MLP neurons of a small language model. Each row is named by its layer, matrix (up: input weights) and neuron, and shows model dimensions 224-319. Each number is 500 + 40 x the weight over its row's rms, rounded and kept within 0 to 999. Numbers have three digits each.
A block is one neuron, or neurons of one layer that tend to fire together. After each block is what it responds to, as a language model described it from the Wikipedia text at the highest values.

L2.up205:500483483450487472525463439512472499499576495472451407553416454494500435486493532549445496479526489491504558585471532429532489508532507524538524464540548433482441398436491504502456498477437580519493451583448497518522564464506538464510464514495520522493494483505532497518493468568515509480
L2.up255:485524486510427546551466398480565466491496533531451456557523489563575462481480519506565528536478483515506482518488500496487481506522558463539450489511592454479450536469536480489474468432468460461510487540520506537455501589513497476469484533524467601522494492462521536512459469470439460461
L2.up286:474476532506437537565460434522572517521459479462432426468458499537510457539534527549479613504550503534565512468472506494505483483551532506507498482533560466442449434458468515520427507449535528507467461532471553472481493538483506538488450478488466532462461481504456552508499563587454501509
L2.up300:404507479432515470483511475482459444502473461422487491570519464542494416459534492515570493566484457428531579532487477454461400561543500514527570489514522453523491463506492544460404481499499510538504485537514449477507556524505536493515552510466475470465485507539478532527465526489456470514
L2.up755:450469518463521481532542465535513512512532506433485486531476441507509481476514489505465483545511544413482527543469502513527440558514513476545549480500567447517434487549475513492482471423414549499498493470447449438507551562532492466518448484463486479472573504539573457514453491475416458472
L2.up896:456515493481485506529479446459538481526530485497489453503433449548521416449539521507510532546530447510563502531461503463420503530497573508532569441524553498451444487519473567539430433391501524531491482589493487525495534542482547457514488481505476523561470527584521495535478537572491534478
L2.up1165:442512546518483507542497458468535496558502458534422440535540441546489499485475601517510541513509522458495533519488500551460471581480511481421496550561525455470440458533461536435484468466486494523467456536447510474542484493495495490500454530465432459551524496572493431531532494488424528479
L2.up1248:510478527548494516563500451482511457551516497494528421541443501578562467484515498494503569522543516523548507512448485466484503541514508527548551508532563457511468477462509492471461453409474507542472456523539557497493484551483563485451473517457531532469402535518528512506469484557490445514
Responds to: Separators and line breaks ending a name or field in structured list or table text, such as a newline after a person's name, a table pipe, or a score digit ("Zira 0 - 0").

L4.up79:537478505457474427534483487490353500508543449504483544513521473500506538525552497526492543534540483512458505448474564572455492451519503520505538502632484467488483479473490387473522523488517521448426423501507463422534440534544535533517490455520443533475505519547482509514505562530463479545
Responds to: First piece of a verb, often a split stem, right after infinitive "to" or a modal, e.g. to form, to particip(ate), to exhib(it), init(ial); weaker on table numbers and pipes.

L2.up253:509488536415567469468505498510508510547465465475427497512392534518581392488567492540475496516560541521445483462530554472496529506496457472525528465526496523481480439465429475456485464469416459471473397463461523401534452474482485451454500434551508560451454470586471468473518525535508486463
L2.up830:483473551449460499509479567436470455480490530441423502505430561442489490485481458480460495525535470529483536432434612487554451561501471518406484495534481417478488492566431496516477534466488496534447521516487557525492437479471545544526450491590503498494557477525467477531514523533502457522
L2.up869:494486537498492485540483412532491470496475474490408513481500542430461514509520525514434502420581479508505487499440496524507462553519453492486478567506438435484496537516519494500453480574496455504424523507511529525509485415506437460483505491518495485543479528462482451530533551478428509497
L2.up891:447455449482415528474453530456489391485512487521516536532503512514514506545524515478470497502542532469535498493476562491529391478459488538463492535514465423514492504556464551439463504536520547432475520567516470533502513500491511460449485514560520459519538503526521463528504528510474471465
L2.up984:530456502479427510576486479391504471516527510513568509573495545517526488554516472488546529454526481486501451517542520526555456529513434519540555496527493480541507458572533550523479477439497497510531463479520515450437468473500512444516441520551583479536516426544466482521433501468481543502
L2.up989:451495494503433486496493482546501410499438484475478495488439547497554542467498464465428494500504481569505477482463571454496490526500507525575495463529447433518467523496527541530440451450473473524505551471502518447495507462479505382495528451512538539483461439469574481480545536463535460545
L2.up1001:548525497527438562576519429463448467465559472443437505512437510452544514392577558527436533488528484489420508536461546503534429523540481535444494458511567487527474474558541507499434547502484537466478555501482508549473491570506507492498466540550486466492466459501441514525463517512498513452
L2.up1217:486477491429497488434460524527611513511496438462497450549499539517554490545493440551407491418507538538491514502513492421402490548493493432528550482582511416556471429496480507558527452501477519526506484479485590475489572553419510468452464569505589489430556481534497453463500521579494434501
Responds to: The word "to" right after a verb, adjective or noun that requires it, as in "referred to", "said to be", "chose not to", with occasional "would".

L2.up101:449464518525466510535448530518501550434529559461511428569496503578509502509533430488448536462506515449512492520476484477487462483434505459485485484553481514523448519582564495488494463402481473477525516515489439576435559479550548567494473502564517487517523484492539529509495444536551504485
L2.up149:479499571496482490516494535565540549573535459538511472526465438492436482507511488481420518534482521476481556491458446532468509486579566449459526512556550507498455470498499431503472520415483500511470410509449516527460505514519527591608476550466459490501503522476551473494506489524459462478
L2.up533:421521539505540422556491488487528460501561497439526501462514483535482557527588490485486525522557485531435580473468545485505517495472565545553546578479504415509457521552476529534515469465488560471489478564545528511527510470484524520538528479489472497448561496473560463511548576510486466429
L2.up637:531470493519459530528511502471567471555568451500465438566436506515492547534494438532515530518462535494425550549476492507518492518421538476522491417561461538501505417511536505528505443487483492530460417465507499518467543488549529473548518474479490529470512473465502449511551577512522483442
L2.up661:494487490499509502467456468503506511446548482469485532546523575498516473510575538562445585444552505509438530534478527479582484557494518492564588486504468433511430477573565572445507524500550556442517527480502524541467502496450466570540454538476448461528487515585525466524515459531571501501
L2.up672:554481592521526529537434421488542497570521487471501472465507559530561488531568505519403547561558557503470538457479534464528512546491570484533516475533509481486512524604542489474485508435559548430529500542497506488448448506531500582510558542537475509479504479514466466519495545623493471460
L2.up1066:451417543492508584578534483505510483475591440458510503493489484466492487552472507488471525487496497513536503467444471538563410470503551496509477540510466421522485534545537438482497531471492516510545501555507518536470543523520549569510517490575420486487531485497494459507554554569512521460
L2.up1178:483480549475549548587515508471514492534572481499488504545415495535429454585529502509463528474536516456485492476478471493526466521536596457472517465540492519481493518478489492538466444485497470431516523564518521464416440519530470583539481562572452527502448506571467461508471552559487472514
Responds to: Role or title nouns, often the final piece of a split word, just before a person's name: Sen-ator, May-or, Direct-or, President, member.

L4.up192:501470556519494486554520505489539531554466485450490396526515496485541420534541502517429465467544491488499568462508473506526449473481462436533517473547463513484495537520484494506452469467527538506485479530494606484479437473521492545559495583535493487548544466567498428498539477566561488538
Responds to: Last token of occupation or role nouns describing a person, often a word-ending suffix, e.g. attorn-ey, entrepreneur, comm-ander, journal-ist, director.

L5.up3:464495510532464475510536508522551536533465482469523443524506489516493463528629504551390502486450499488518558466484515518528485456464538566503469496482492456537469461511503479475434444479518569496471508533493490532429532554498504538526503571575449563534494519493534476488490533562425498522
L5.up57:435483551494462479512508442537509446510512499523456462469466507495554496471461520473516499464564559510540598521458545463414503430539520435534477465547551500464430518448500592467462507381481503454528415538477550480497569527431528492576497438520478519452507487485520489500502516461483506487
L5.up171:424475466440481415492411479523435444552501534500458455514462527513532425512508514442442480555507455537476579530421492534496549511540422512553503529465493450579483460487543557459395526475477528443504559508484504451511530511493453554478547501500470514479503483482462451461478571452465478510
L5.up222:525491482539476516534512530420489528550473493420424470511483471510544413451565587544489445461544449500477493536501523491532521556528542528477512481515478502525484462495483451509445503519458602467472547501505495460481570580456455499496487450573486507474404510537487447455538574615436504458
L5.up403:471516435508476506479430490498448477527531562526524473542474448495554492494560467436541565453557442500466421514539501532547553558520478559479444420483430528578528484495597461503447456516451521512541480562535491558454491500503486520514511476526478448548490541511463499451546611501472467535
L5.up454:580502545475481463559514428494521531535446508509471417536450471590505454487506556505567517519493464498487572520503470440411508495490482461528537493512515533482509543493521519432479504435513474482498491514492466428532540465498539491493487515476494527434535489529467488549480483489504531428
L5.up1191:428417524471462501524501493482484465503560438478485487519487542495508492523473565485548514586504468450507512493494537581471463465549480496412528440556545457492457509471453525501453516436478483537430509448521485510432512527476503492519541545544497415522428511540505502519516569501445530439
L5.up1263:491542549506489465564512501411524509530456515468429449490430544581548446425504497504532512466506428470502525535538478457450515521528460495525551530445528504560483555466517535411429481460519458454423505465472454484439465443564484512509526517441506486499488484485417529536489539490452524429
Responds to: The separator right after the first cell of a table row or list item, mostly " |", also " –", " as", after a name, year or number.

L4.up1016:466454583518452467499449418521546473510520529514522532537506483518567470562495558482533525530515508487586543490471481519415497447505541508511450484552549481481443548470473548552527535435481461500500484486511550544497527534498529517544511474521546582520569504505572494550453565495552450509
Responds to: Separators and field-name tokens in Wikipedia infobox lists and tables, such as table-cell pipes, "Occupation:" and "Website:" after dashes, and year ranges.